{"num_attention_heads": 2, "num_key_value_heads": 2, "attn_scale": 0.0884, "decay_fraction": 0.763, "batch_tokens": 65536}
MLP neurons of a small language model. Each row is named by its layer, matrix (up: input weights; down: output weights) and neuron, and shows model dimensions 0-255. Each number is 500 + 50 x the weight over its row's rms, rounded and kept within 0 to 999. Numbers have three digits each.
After each neuron's rows, "fires before" lists the tokens most often just after its 100 highest values on Wikipedia text that the model never trained on.

L12.up96:546578537395428501482489433479465551595546515500416613425601543527489406528562451528527554480484503515499383525499508452439459488444542474449528501407482486472485450517501427563515399483542440563548591556480508492393515572488442447511425442514459612484529481436518505473493544525406461475465504482510469498566457441549544403593512410529498480582546549466445469548512528544555467453446429560469471593498498566541445487529542513397498511535579546541413474533484530410519563560516436460440458415512479585557549432492511555462510474565489461434454473516459593459425485584473549439485503513611538431487480447462539473476579473528469441572543556503589456473463615495509629458498487531444497560484453509522530514522438579515493485479444538549510505441523458511508493553478574
L12.down96:494549532535349462509578475499441388438526528498501514567383416470465485553563512397526587448567401444470498447450493511370581449502454493476440507547463532505492457472398477431548447463569441561487502539475565550501462504518471501478513465485491512535491483522507475472509510563540483504478459525554482533516522499562500506528517465516503417465554471479497517542479576521536395492431506470506539551452499479481430510585570509549431465494521596530503562523508449572403447384506466454591497539595438559423492577578465357525421556514415532455481537529494517412498570485505527476503519480482506479527549438515572557520521467579591452469583528602470467425577499431460526498409538484529504493509576623587560531510522381491430556506478537464435549548473587504497501532508479
fires before: "d ", "3", "d", "4", "t ", "o "

L2.up971:580475506465554437470448555462542492612450524486473554513552403512400536529535490353431548541474459460507471510492452542539569562555470519565504539532484451554496453499430486581470528524513477530524685513544511501464511387472558474455404437427485546527545451476560442553498496535471475565530573432513532428460473455526577570519524475380510444545478492521386473466535521517411544469556465484473533473526444542479515459499420494493569439562582497506395495516524625508482480478532537534392527504535456486499521458554430432510570482539483496517514379506441517444492575429514523585473389522486520529566506468509502468475492551551528467486504614491506516512580530487519481571438359428539501461623464532489501492443504562522441503509476561524386506517433557505475487491451557
L2.down971:453480511472467446508555531595479505501477563508459546476484471547519443408513532524496519524531460466373487511428499449415460594432529510498475519607550534510501433581573515522525533506506484488563482499541406476418435460579511482338528536599465516450590509449403539555543466532482500565469518458468576467616549568542470510494488395378442493520429452471460517632573458459536454469530439569516469510429452550498463559498531465472498482430496560433462592533555423514533542580451576491509609571480582603548525502460550521551503541507494511489608475420494407508620464515604442536545521526471529544441526448426546468519542509470562488560469461522553462514527483477480488456564545487406523487515543484512534537437583440471448540445570495576486525499446498487468499464508531
fires before: "y ", "| ", "y", "s ", "h", "re"

L11.up579:537454555502548443525450436533620530547470547467429544510578573537452460515477480433590443467566470451551512574511474517491523619572497504571405528539479513571472449492371472553418544439513564509545432483541611544542473566521488483565416480499451538528535439479590501556505527490469383533458482499490509469503400477526394584418477439437474548579528446536447532499546470567443588515451447409444547528513534461605521506541460515489528482507503472579384504501521502481537546535571487612542520450401516424593470528450449513502538467413479477491543508496462513458445435388438441505367504537495494556515560530452443454435500458545486437453521426557432568570521452501503518468506437479557548526539472545433419499513542503570493504531464548458495488470499596509468538512482529
L11.down579:552369583570481482519599430490447485545478438555434468555587546505443550524485457481456670513563496524432561459512512481554525550467489425483496526515525489395496527537476485473454526514574443464392613490484502449539493456419538522546559539491474426435515513511487476503447411546532520534462471511492556511443531468483506372481542433491509471446441534422490474486500497458525391512559454526488464504532436475565434518503529447514574515440569580428575518376502519553564427487517492515489388563567467516425475416514546542471467484475481488456442487501489501494606437572559467513447566499561530444480402413542456475547442516481554569488519425449492544485446534507504556529550497528558527637488465536643539530566506565492492487522487460437537506553503536509622550464507427
fires before: "ed ", "s ", "in", "at", "y", "ation "

L11.up546:647581482525497539506555434515468494591433470463527462497494510490497510371511508486572495439509546514561590516499431442423494516569422436567574511486512493496471514486456481437598549581494519501482542523432569448525617542536447530446495541417642431565496508514555488527530483478458470567556489468507513503454491433502496478584469560455470523481437483382425568514577481492471494599509555420531499452556444504382422533519520464393448556581487555462510466473471531541414481383444462492490475517563548426486508457587501525454517496527555537546454518560524530468476555436482540383511496582512451444472391502401396516443502509540550528493507498397433561493488508544570405507540496523562453472516507483578463590457527603549521479486513462517519497422486519559492476542481463
L11.down546:485520520594543506536451548532517545491464624451492490509382482511543447491550487503527538463537477566580476469435438415465408471482523555497529488488463504469538712546507522449568508514426421495453445433550521563480506541488592569541506494544477570514521428499507539478461507476553440453534499519480440633461406465530528463501537492534486470519455537480522492532465497455491459388436483562507521508428185468494520482505532548468474481522522533532509549512536431590515526574598525358500536444609457517513512539526510522487510538518545475560478558478535545533462482454519436447480456470563481470438480498558451508394521505456525495544470439576524493461519431501424488498498494446518498524484430501529491498464495477449529463562542541501462458507437510463403525535556461
fires before: "; ", ": ", "th ", "\n", ", "

L11.up943:558573460568517522562508449494497544474499428506542436517504469576447520361433487477506574418477507564544422422445572452452416528476445486430432529465534495477526440557499449500513504495549584539588529486425462530516533452513460541514463551482517538514520495548497522567543470397486502514512594508505453536452581445490487476636371535527492569584496463445490482566498482458464509508541568477423464542504521514460474524416473531450467506509559503503478464504481609584499532531553482461542393481473566437544419385633452508599552500504513427532545566531609545424425544460583467325514488584513485452453504499520473518484474443474523475514523550455467549589424480454514454492464511463523470495472514533426490625511505599514450454513468472548437469480587505577497488425523527
L11.down943:469540478572467512483452472574521489483426564476456452550535494415448576550626578539535405544501539521515581408431492383451540424563513511531524505517472456490511540462481520564494548534435564487419449424544466423557489503464511509465480429549538448469569436556451531536603482528514459511487573578526471550573463437508554488594461470543505546468482526478517404514499484555427449520534542532469565487543428544469558555506508469406462470491415430484443439521546392487476387555467516519554489551505479482423537529544506519420496584513479495552426504370480578493588480512532463434503476455481489480460560488514446528440559506404495502457507409585440483418526551434464533597449546468478433574455437454582525507502523448473666515552546425496502503488500483507509543530426577
fires before: "\n", "\n\n", "; ", "ing "

L12.up960:562423426392602515539562463463489551472525490457412490517598484553585461466580522513462502489438465500413507563489512461434474553557507457516478598488522514503581469453520482458464500474527426507556521558399501463447491601387442457564443548497553510547428551461639548479500446468470383572546536444573540423530513484512551526530523459488508464575550500497465465466562492430455521469480554542572435515491530536540407555465517418412610606421456493584558508478492508504474516469568428454461522482467532470534433539593494433546515402474471542447503467523481515431473566488392526445523528523549515520473379460484592453481541461518485539549505475494486566598419519510504567464511489513433480549560459555443471428548604554491568485443477518418477560517531543471473556532537502
L12.down960:481462509560468427517562493540409391559483526575513506508564425389553512545515583416496511477495513486560551454532430437539562459547486579487526502513565459544526497504429504438479532463468511548547515556463495476578498462583460505494531480486507489442441500467436521458526464482555565429426530546507484450572407522534469455494528498473613587482502475561554577547470513605502474343515479443414500511504540473544507364633458500583465522448502534533489569554493564561465476528492503480537563498451397517447499515513398380446524485563484482470508463467587531474489492537480419512497508555574476570445495547542598517515458451426441528460536516498511510484504554391465515546482425476492512454486489486503450424534539509479576632468426511433404498512415567495551599544512391
fires before: "d ", "d", "t", "h", "l ", "r"

L10.up651:555514546464462470510515580619496489470548462500475488508535582446549510481481506498416472535482486423567494580459385473461544609618504498579469512562539539462617428456411465414578530492532516518559456448557528491544609423515481437408483468437537450423484436464428378494532538491466609533497537448541466494551539460498446581555481499470489556548397483386447417461514524485506479491508395489515440551427508506492443454498522504502605513576578536544469572500603535517578505505451556578471415494455473524550572432464534528461418480518612507507575535473547495476403457415493528496439495520519477458535488473470531496451476427542518468460466460485465444504456395456555443478460522415499513567458443520493470510621568566516449542530471468437543476563511505522497516535507482
L10.down651:480490449434477454572511441494484522600533510525545547489432420470529460512577503493494552460480487519465438543457414557512562547513508515488522487522537470474512526426527514442477507574484457434445478633545493529473469446560510554449532476523516575586467522499516619479523437501448473507474537531484487554476566522493464501472593492561571503527543571513533503509525507518479538447524584475530533482409494446554489519491506434540494391440523429484485516536517462515423490415381473521468556557465379480453460536476419436457495460553509527507525389488573529405494360440411397559522551514526522540452504504618521530484534531530563376529560531568463463534469503503419488511553471524404495641463568488389486576478486607457595487384452560594433539500563479506544496560526530
fires before: "e ", "o ", "e", "n", "ed "

L2.up974:491582505528512446488483457527398460488579454508496443545500498565459473384504504456507520534467572447463439447412406477500469479511483397484465584467473525558512504554404433537490533520481477537565532583557512517451481537450484461431450457409527518556500454497560483469549537552562545383508513502508563544550472468565525552495443481391463500495479457509553510623581472564502450477623557596361479462456461491485537546578412510521527559550542479454489495506571453501444523504490393567521449394540522538456569467583524475474456544542506477526551560473540623377514491519465464510458582636478560451611517523480509499561425555537426490510527475554428501510494500514591476470574590480481456502450434526486508596497458493490493540469535447516488485553598444549450469524512553
L2.down974:445478487539450419515399408461401531418458498629550572458500490493478528505424513492512500484599646511391511500544463520427491461518579517499424546526516475471480467502456580446487469498456477521481507445556549557548474501459377531483523484469495431468364525478465521528542585528551555533560557504520499550451523426656519429504427438531463515475466481413528507546448498533476512437462552560442533541472507474583537528543397469573572554464564534430481470524609472547486542496502587493506569496528580447470440439551519554485457468550503572506431558498487601359560513506461475456505481507461564565449529494563446485467513482423500484420508486470414653454527596480534470487491486499538475465478549490544494537516460496530524536485421491467502466512546466537433418471421468
fires before: "\n", "\n\n", " "

L10.up367:489499536592612598481518429513457475474447537584472485486484572483586470453504460443543526550412565458490547482483504514472407535495442543543541539553524535472537462487514461513519560478534569507544494455413515503467465615432485590576445455453569536462536527520476436484560518407539462616461439492614517475515441417620515550577416482497478445482483502352468446518449462481456438489551505513561580436510483457513512485446504409432588487471518515556528453505483499513524460517573484454545437509488638629584492483449531448442580581519454615552495511478526534459473547528545441437513544574477515598463499499455434480404563481566480466473457433470493541466525520540529508524430467546397544467557491523519501422518549528494423472467505414488432416511455484516438505497457452
L10.down367:547505510530574454493563524509540415499460466411533483587477433502483497477517439545550515492440544515503424418459539470493519538560506493482414603391504418546456508508427515494513486544542496542591558498442565551463512483494563479471629496486458566566503517473524458465549535475545566595465493469466519485460532518448461567560472545470498530456491560540616465448513452523468477432529592441442459551411490555509545433471522536513458499528537489609563550467593535526411446513495473418551503507392603487470550536492563476591503444624510500418448572552536485518500510520497501510616607464521537434493468510484546448483505382497452466448489570482416523531457518407487662546496472473450560433490470546536493416472425569523524511489519515425420485446546499451470370514533477
fires before: "ec", "s ", "t", "ic", ". ", "e "

L12.up890:563568408486581572511478498470467491467476497463449502522525488493477541541555444456499506547461520485654478553505463497422475519497449519498498497411564525532492490482529496540493537574541636480472555500421503474522464470460519592549567521468581529455500469512419549513509453555429424460572446442526450434501499486525534482458437455371488600446459480528496553529488504561500495489511518438522535500596544416531534461466512639554466494542519548485480460373502525356465446492461504478518507503573574446507446475568502489459546410415503537521427480535482419480524549581484549449452579533488450625579527465403558524441449536440455540524576430493449369523554475572498489458481444543546416498402513486490474514509493403454407538501541487496554505593451491568575564557473484
L12.down890:486397533508496419459579447449551491542418511434584529547529472466478512502482512417525543468492451504473547467552484407460509535494496500554443455500524471447484530517478458530522466495559564594473505591570594445550554563445580442479510513419472481599469510511578490500533516501520540583501539506484456437570414511483485392490507519552518397519463514473625541484558401487512531628427519516419514475457447571509448456456521463456606476556514580485408576594488533471494622479622463548442494462469407481492536532405568447486457514648468461555511446513497468478490456425500534455471598484484455487430467518591491497543506504497548535450444539423406564474470492469391544523478481615447500589488514466530497447494508492532524562519563507554441521477516529458509416445493487
fires before: "f", ": ", "–", "1", "it", "ing "

L12.up712:527483470534531559597334437579447464584608506441603461438551454533508425502517536463414434487429495395565506571505519450536460527501486469490514548553463501503477487408571560537477553470542473613475426546477468421575477512479542498395472488524420524571466509536551553476567511469434524434517539415608545499536492385548574526567508514456506523467475496485520447505443503531480575461495476477440554555532530365610487510548508465463470487486580468492481546537603402506448455511464464522514465475484478624489572458519527501433460507564553469494588560438512493392554482592505442575446580503502477554566514503540485428394553536412500491494425510474470491596468487501533461526502490461482412502471525548494443517570500517465522443429502436495530573479553512519515499477540542
L12.down712:498486420593462477488545476480526469464506528434449510491440414531478560479498572478518521491579498612628448552557546511519611477507497522582402490482473453534512475481570496506500474467443547553517558550493495456534510504528460529500498387529391458524632476495458439481415537474575485562524538608471512551503510417544435470450541538441556506510455451490485575480554504554350449514414455463554480557577524409453531521508472506420470597534549457599491409530540452471550553521490525494453506577480402411525505447438515499573470462504491507527498606485466489408510475566481492565542442509542457520533604457529572562383502559531505463486506536521452521529507455537480579506481539518463538497547486536448415552393563484458459420515533534573498407467475461555507417543551404
fires before: "n", "\n", "m", "\n\n"

L10.up290:491448463555510487494418585495529464520489500495467510426526481575603475490441466489440519485548475515498470515534451522409419485500551517492475527457491437592569477525455526436473479540543571572485486487520526449460523543563455464456485561444500457440560521459562474562465477668486489511480503532493579538489513510487528528440477568448492555579527516377519445660472548428564455528554462551444483463469486493436437541635460482467482613456569509524485515435574460491597527473510446450492456415529502504486534536481568567486502512414550522593451579507556552521519475425477425511490521413498381463514567445489509583493452452467483493458483463404428487563469558464439597513401500533562453534455454486380546566608461476546455457516549430494551439504543453607487426473497492
L10.down290:516515568474453586502537427530545450539536529492441491503502511490444475520571542499443494601574538571500563528482464478508502462524430511428541563474475431453524520434455611512535544346514542517477516593510546541498441470445470492431539461554551575474453526491527526407581528510488472467481584499466421380408509563580418523434424551572498499552547508500565496490441571538414493464536456456489486508518431445532519476465545476482472461523500471429525548543513464524512566472504541531644556485500462404509507452453472507547405450516484442369541568510525481579516485541401500553434528514486545572493348547638469539564483496523424488546527497509479575490422516455523572529551491430539434534442426499536391529510512534545497499463457494441424544454448400491519445454506435
fires before: "n", "il", "ther ", "i", "is", "r"

L7.up84:570568456434516455589532457517493492459417486565429452487461470424550481517432506562580512481427570474518556477457443486457545510474499514473524464474480503393493502520469346480472545559491473535514579472493465489459523512481466564504563580459544499549498458524548524444619511516499460513508429462514497438444489437575376496508449292504479526567493507552507503501414593661508538497480532535501510474588493552468423475574567505542460528495512574525495483481528572456487492408540412497527462500588592516471500505558424534526565438456558509491537552491505528529481422530490436506538516521390482542517521461510479549563452468539438469475575540600466472504511512600602524376481516436534518529463471523525458475483502528488419462474472537522457478628390548509461567554576490
L7.down84:487474406501478524517427529499378591460551567415527499523540537501543456510484471564459494534496527507501510483488548462451438428600470449551469549368505519557543587465486433467465447536333539479468504494544549507435468443483420492533537573490563551497504497443556518555479482442445516506467463538571503506533566515589521549462450511590500542576457491424572459535544437447494512465519484513606470405460500451537525508468461574508610428450456381455505482560451530472557520535546494459441487440461396504506478466451565540432399383520452446466513534547513503471492557436574557572457555564581545526501455493590509508479526495513443446437426484484569457550519504564532464535532448579467358581552587520490442520558529574522538511567473488481417586494446457499470509461508502
fires before: "it", "d ", "ap", "in", "f", "l "

L12.up556:565528486455553571525522546521427530528567556493453554423535411548483490530459436472420601447491501465474488523516527442456556512562495444464507570505500440541539510458492485505486448495565461499539577456491547528504536370554537527578379432545579586498496400452503577469554520584479584513571469463455508456463454466579469520489466503491534491632504525513465464552596579482535544488494582454420494533425501584461504447521532522495507521503586559468481499480418448533561472443481461464405544540488474581499598520551448480479471461587548515479526383428485410460394493488482463444471500548557455475513475537507491590495497559539516364475447466593456515532561533476559536451472465434474368573475459478501532511512446597489592353552533500523448440439492476499495496526477537
L12.down556:466552475424429598505446558530532488508532427492445524487538482450519475488539580446591580382550461499491550535454582515543500486578380494512490489531469457553430490477445499467497529467518559520547437405539495473462527468518481467513511480518522397461462592445475533504521441467536412469568485451482583582582495529495481525522501527536469512556505489441609447489533498521522551436415533481518433455483528544602449487544440511519424421553586526548528582631452548473528441482501402493501543524492456484558533506444439508572343496563450382440475546484558503507478483502508543504508633411468478581559441557485509466609493558534545510514546398490486487411434465480527582448522534451451445546540453470522477552477452589434521539546467454523478429527411506556457458550579487
fires before: "4", "4 ", "5 ", "5", "t ", "v"

L11.up362:488436532505528488569578523574514445576502396461511527481521518458593474505384585490505469499416483488466472501440551545462526506547542416537550618550502424507501483445487424589440461524492505518487572504566511428516480489576489482543473485356456466561513469438520447558498449492444494462552499525495491513561586487555480549544482496493494466449538551466512460393471459619439415466592478457413482434535520466536434434551426541534512448458588465538497470514499526516506490486511510506480527512451512537574495399503511437528498457493423601504528546497573602452489404511554506578506505413517509559548560400477470467544443408537416500474538567564512494338483460476589485497508559573527527499523524554576436525437493564476539444471461492606473528557413546522563533488623520
L11.down362:511532452524439501464539492562499440467511505494479471470555601545528517518565417437492571503418522577522460521565518543532438497484455492456495549507497575494488411540564530545481472535573679417445520466496490434548499506472533516457620528554525492507535446520435586509478542498538513444559432502414594386548482534450467516487624559475435383479399522583498387542549468456498611503530480475509544526478553489421506589481370495495443535507480554476483449466510413413525522402540514634553483569469482498552596499485583511504502532535529518478496465537549516515559517465511479469470522545543448519541542417442543545524424463546579477422506556548541501503540462517543541442471544447557515464447454464417520511477443465506585433534442510457569467500571528472375453449495471
fires before: "- ", "1", "9 ", "9", " "

L11.up184:514475482588576562478468482491500457429450443465556498469614498412474474531512508567461539516553527395591528582435490486566468531574500502502518512468474466480538450490439516507505570497555481486507523508413438458598649545530467534362421515525501558464507515491499422522476478514414459495516475502536496508592457537477581541485484520543484625497503522472416441524548430555537546448608421571533494414444512530484428449573575499513445596428500512512465450469455464449404479554501503421531587527405540505571517484554447518459564466470538550504550537527561557498508492497494441410490551522420452536481537514487504531442458434423539503473444500522498528494494538424483409448509437555553519467527512411476421542533568566539411568454480487473517392526434396545529608577539556
L11.down184:530457495393530546619498475514483495537466462428512512460595543505577456489518512466524506468483569519442447527488495538443512514514506494510424517606520440538476485444493562537498458519473490483485427437636530406494516391442585570564512513497475572443597606468457521507509540513418490542571402515479522505500519466567504547554569478519454508518496525463474434490535619515512577462403467522459545500463543455551524454510516511443587492521542595597396486459427519427610474467548525402489498579453489462536526435528460500479465517432449511460536468430472548421504487482496469444508618489579605557530496561483486529514577487490564514540499389534513514479522459575502582485432488497525590619559438572434443580499516515441531401531468561546493457470573521391446470543492500
fires before: "i", "e ", "an", "e", "l"

L10.up459:496488526474597556455536480478528501500512460515470485409557460518514384565414448458461460494451497505460559554470476435482447552495578444497524472479539497464543518460500484535499539541548526574504501499480491440468446581484488499534458539405573554531476522475498442452480493529537431549575570478633528490488541398455516471495379428543361497475556542513469533478524496584508510581493628521522467464445469458516538444463417511465485524518557561499512435515488511480609515582532468489439448393498549612543480505522492462504570481469528654578517487523587544449484426457470442476575479464479479546539506539476449497432597535551500397526445449491405467457451464535492506375407440529502516558501543502554486534529573524534529462384502532622477562474377520490481587536444541
L10.down459:425476471440546500575529484555521455403581447486512490480537525497542494415429515420475476512547459448575438495561597508477524464501499532539547539506499493442550564494537491482572541527461492419537454438478618511481475451541603474519500509509543519536579524567497489496530530601470425516471463462475515579595510569438451456470602495545477555488464533515528592487455473490486468405483522534451513393508520414534508513630516509507443480448517543520590471489604525541546551543470480452553441581490510534559522422542521564535448484516497427499562510450452501506565429463498445463465514459425526480496522536468498565459533502536559564433547597560432578385472444589432491607570493489526515547451488451467495379581529510478412468474582488493461499368535480540605422493442381
fires before: "e ", "ly ", "t", "-", "e", "n"

L11.up484:473513535475541524507494513554500566405499454568505484484443517475555614425430467446503456496545510486495514434527490562530514563431416481572589581530472560477611460399551468533527648594492535506538544516430519504611509466430506572531482560477578509534488486486526489513514521528442419558484492465485427455483455411467557503501519506428393454421517544485452490483525429493487468537518441460522448458483525475536468547542606602517414481521425565489501411475571448530496510535539527565495549414548557539482481441491485493406465523436467561563573458474479522558465534522472518523447529591522540543537511410427489544551457475375538517516566434492572508579504515463526442445461493624521454475347564478521525567529580498494472443481446450499518451460547584516456516444445385
L11.down484:470484496527536522491487436440391478475465567484526532508521512578446459497452545442522549539468488484485494485423485515514557449541509542523448482544499496490475528568486366482502553455513531552475529480580505488329591446477431506565574510460518424519562530617619442461518516564466487543542437536494539491602612520548548443503560529524502466456459459429475535487542497452496482473472476528537464482492422524571436502474471471426550403516562494465505430595444570436530521475587473469500438533576548525492397459507474540457359521562432430515491502590525524474537585607503496553493441401620439471435461484506464516530494434466513529442461461434527522415527546584541483495568413576469548472552522427497597484483559460427463498550598463458495560554550508477550499523541579
fires before: ": ", "2 ", "–", "1 ", "1"

L12.up273:573506565411472568473511475542480500548502467470486412497431485547558434453496455568492485483428401488546433539475491482417472615512588494440511468438483554507467472534450545584518499488580578595596597419552502523527514514582411528403470489569515551451468496479504444433483500519431427432524517513575488507541563459510517583560432496507520581530535542488502544451443483605437551487573533524550525533433500550550498399424429454403459501421509528538493457573501469488469487512428516523531553373515519495541457390484508470502541516498556458536560398493588494444547431485431522463485618550497514413486474446512509579563398537468567430501442473552448488443500504523580528438390445476548557459523475502523484545504493554446434407541485496501558490478478567533457492595509543
L12.down273:411538493403512551491510487463549474497401502416493463458471485451472460510545471499555535451369444517437517460545579521433486476555469583492583568500472472487556477473538510433444479580538537587477552457505507645537530453591587640485449570552491530499455517416499578507451533562513497509510470486485546574511503550505474397587469532560484453527508527561451414507480455566457528509465459531498480423646590538518463498537575503500441451448544567472460411483490451464544423482523462426492556511476513615503470559519443537476443499473402415449504457431482445473387527405531532445533549497512513530564494504501559539445488516523582513509520550463469545508533469554514616415467439484495428595472526531470556492487506608502441509513519517504478371453433582494541455509473515
fires before: "4", "4 ", "3 ", "3", "d", "d "

L6.up828:490511562475559426474518536585572471391534503474516506466517432572538393513447484490622549439502568446565580466636466496490448482540503496513576545497492504443513468466459459511440582526485509487535501526524474509608549438495538514455463564508467474513609533459515534427502501387482555469476542499523673477463481501509488560560442497478545558526480534522544426579551431562560472521473415543521593512476557448468551505474531529516595589413585460477473613470481454545459395495529518498500491394514580463499585538566538504493416423473478609494471488456461456467446514479473492404479484512442511473471544481490470458429504488500413500605564434435423528564422569462480512421537426522447542477447447488507489526595531539539514505480498386543446473519584507502516499557458466
L6.down828:532445489436510551536416469506482382471542414478503514498417477527481505488458537476510523609510525537441516555425424543474597457604454517494494483512588501577509522484480472444589500477468457464412509469505526556427576526645510495381416513486504468473535466484499569509531499492525545479409508415537473544541510499527526478419421550535528483421439552436531442524481527457581487440392595472455474495594388526464568593460497516494585505394549486420538560463524514543524614464503428477490466530404524497555480492511617504407522547575490514476493428493568505464428426448588439516510499430563452506579513479493492522444455519426535480461413487551473424493494452462476449564476500413469594604487589514515513530501478533505542559459466510482555497460554451480522496578534559
fires before: "p", "m", "e ", "C", "e", "M"

L11.up401:514461537506486576515487478614509447533481526492444556399475510552548514479471490547532540458584499455543467601503529511544502560456513495580502634516429426478509443440448588490515511475550536522544499524572531568586590480436490539406431524430520429414513555486599530601481470526457495429434539474482515520616433516476501486509491540510454473606498477504564483410519497450435429525521386534502522518462567359507495504556544610506526559405525455475427438556485464527529400540405511514497459527474436465561484528530553502439513424518574511490562491544523460486473511503498446576484511433522534520516516493453503504453506517582570439446504374330510529586522545458511513553500377539473486550479497501573438512514477504576456531498618493438476450475502450517487467472561454
L11.down401:560405502530534432515440500394482587463579559404476541522499439478485608483582525545371418537511571546518490464464488522507450490532514536576429485500530550486503572482513548504561581506568495504529597599434502549515387421467538560529544475462522485477552458511598464473493516507473502493512487517474451447466414477604508527430556462474451530499476466457381476567453531523433562533474539554509450524472479521406567560414514529448502522451540481488552544629502468457481494479530527496476590420450577523472525436457479503465501538520569533528513457498529414437460533542440552533489495459541378519580413399501547588437541510530488492513497484505527405536539495433535568566456401534473500447547508637518423433531523508629502519419483443549447517438531563512526487472482479
fires before: "n", "m", "ion", "r"

L11.up739:435512506510593455537578444520438449474583407493460445459458523523475481559469456441495516517509517568508520486426519625537602534524514456532450570474476533484506561448486470441500493470557519514541606466528482424543567541522471483488452432342499556537510489471590493474520455565518504535524504438526565446474444477607429488530493476470449528548519485481414444504549565491381440487503548540495497465449515446472505513462471428469504604510574431405544520493445556493529520617500531581460423543604502489581458438551501374477528461589550496503479456547497548379461373519489496410469522536544576486417445527592484543462524519533472560443526525471513614550555527399515490480520522435430518532496524574548394546510459500514496448559462507463470502421468548498453552553469577
L11.down739:358452526531460464494543502501469470465574530475511518552508527470474557588531588465479533465558455519513519526480518494453590427501516503519516414543578453415493756507490507491598557425521447475486449592548457521515451485529449478504462429548468504463519418548439532509471473511577551488442339527491467536479503482520535500470531546510596514464485450491562509554440537521413463424472420449488481527508369488509439597503436536463477513472567500434564493519485426463526538449569550503544445431570390507461523488556521490480477530543543490462524558517529523451528557437559462509490477489582537448560438588633524488569531500421433529512579563566540520538515428518478487577519538500539486492541568526532501476533469470491428446484510483497530453420512470503600440577428464
fires before: " ", "A ", "N"

L6.up108:573492471535556506499488499550529581529492567566438566475477493536473515525542469399464473502412593511637476476486522498513495460494515537504497475502483501493525471541469472572499436504512564591551520543518578511438492529550389466555464429484508519518535495524568447547433447504460412493492572557504552438505457437473464573531445481378406515450476500618510450462517437461556446480577428478510496528530508419584411515587494598478570438503594492493388500505481539521470439480540523549470584549586518451528533474551474500491453398468561516523501525529555575352452520546392440513411530494500427539534467487391479517444447493467513604462477533401401552471530463494475518471422424520458444477536493478508591508529409423475551442429511484511536624507545546560521485542531487
L6.down108:505467474533508481584503474461467394537501483574543560580439494481509475453492432543471456513467447433501536461502531502443475585452499479535490518476464488499501540483512467566471441415504525574543505514504466567457538515507395455517433447535481448486455502509525444452489361434531583514506381583555502483633536491528556428489464482536392526536546535571546515520540552485507571522553479491516540536433435524552505440565553449471532497492534559505536565617448523466531505543477530570426517430456474446491437527468480518499487509494479544462457393507467453387554421411427455436546465591493584528488547520551497545490530486465437460464481423513480528613519509580523435508465587507421471549623550356501468561535376516425571578544568499497506504392512556534481442499433592
fires before: ": ", "b", "–", "ag", "S"

L10.up916:505452584461581455595574506464448432505486385507516457496494570551504498520467521545535483422448489459483539522507443499529507551472590544461562551469446441479557523494533484520552554598488454507487537521439494505550530631440551546539422528450420486523501578443505502522555476434569524579517528567494561450509594476568471476539414502497480501566499549484499493503474476488541426388565437520488457481530480455412471480608451523471485547431575587457549465426524497560551469493500464538433395526527536467508497482429484535402471444425536551463494507428548514429504513433472418475509526563535476501472459478555530657466541445536611474570480453443474549586510537450524423501438603503579410532484465420511497509545538510588559483514457469599420436546471531489400603508433497
L10.down916:502456515569516420454443513474484514554458507510462479620482469493522517494546472531535502512480396485556527494468496484521514578429472516499498463441452506450466601550580513523450385535558476492481562483533483500566529516520462517562429525486556565531421499507447511503462561487473476499524447462470429482484548480491663446485488507542505470401540542423520554586523418554585432436426476515507488537478386580464522428454503500494484525451473496549566488539515450546462553530589635457531529456486509449407606496505542495432519550461492532509509417459489588473495406540541581441513482520596521454444505492626451544449531416433551562487529436521491503592531543483456491480354529499529531607475532445557476559428533462397560485495505366563499561500471523515469426595435507
fires before: "ew ", "um", "e", "or", "ation", "ame "

L6.up291:514564476416580519485579435550452513502453484508445497473508531475511483555457498432455412449464550490498515480419432499534561504488534544528488505519469468478442523452462427564520522438537464561526468475548462586602503555534408511495456476365520574549530501479495555526500442528503440426577481555593522516564470504520485505489396480414542503494468601494492500521420495534438499493475487447513559563492553457488472433435402420508490416511507545504396504493508523506493448481581523557503485560497568554469393421558502460492472419546421590519526589497509638507469490535473498451486563527510594478534513484517538491543552489452418477503526502435559536617533404405439436476426507415513536434548549585525475613452503571566414474484459516557421630525519405488406487531447527
L6.down291:476522469570487503497510495504492496507550409496390462596576566534510589486443511522499402508563510569474492502504529459505518425517405439453499425512516464587499583506463575431514482458491429418510495559523529542502497496550493560516529477565594469476615450497426501542461599474584553522542536576580547601521400557546453523466523505500592518463488485451483483485441503413517491471497557471512464562477501549469511459529617494477475396498502476480520529464472385467545543475547555578428565486511459539422500522533466573525456571492516548390588472524509458554516500515519465527425485555530476537460465532379597450458448455544426359423474525518495349512525514474583599499579483462521497479476515500560448502403534421508518520492489517575470496484507500537592522481427612
fires before: "s ", " ", "s"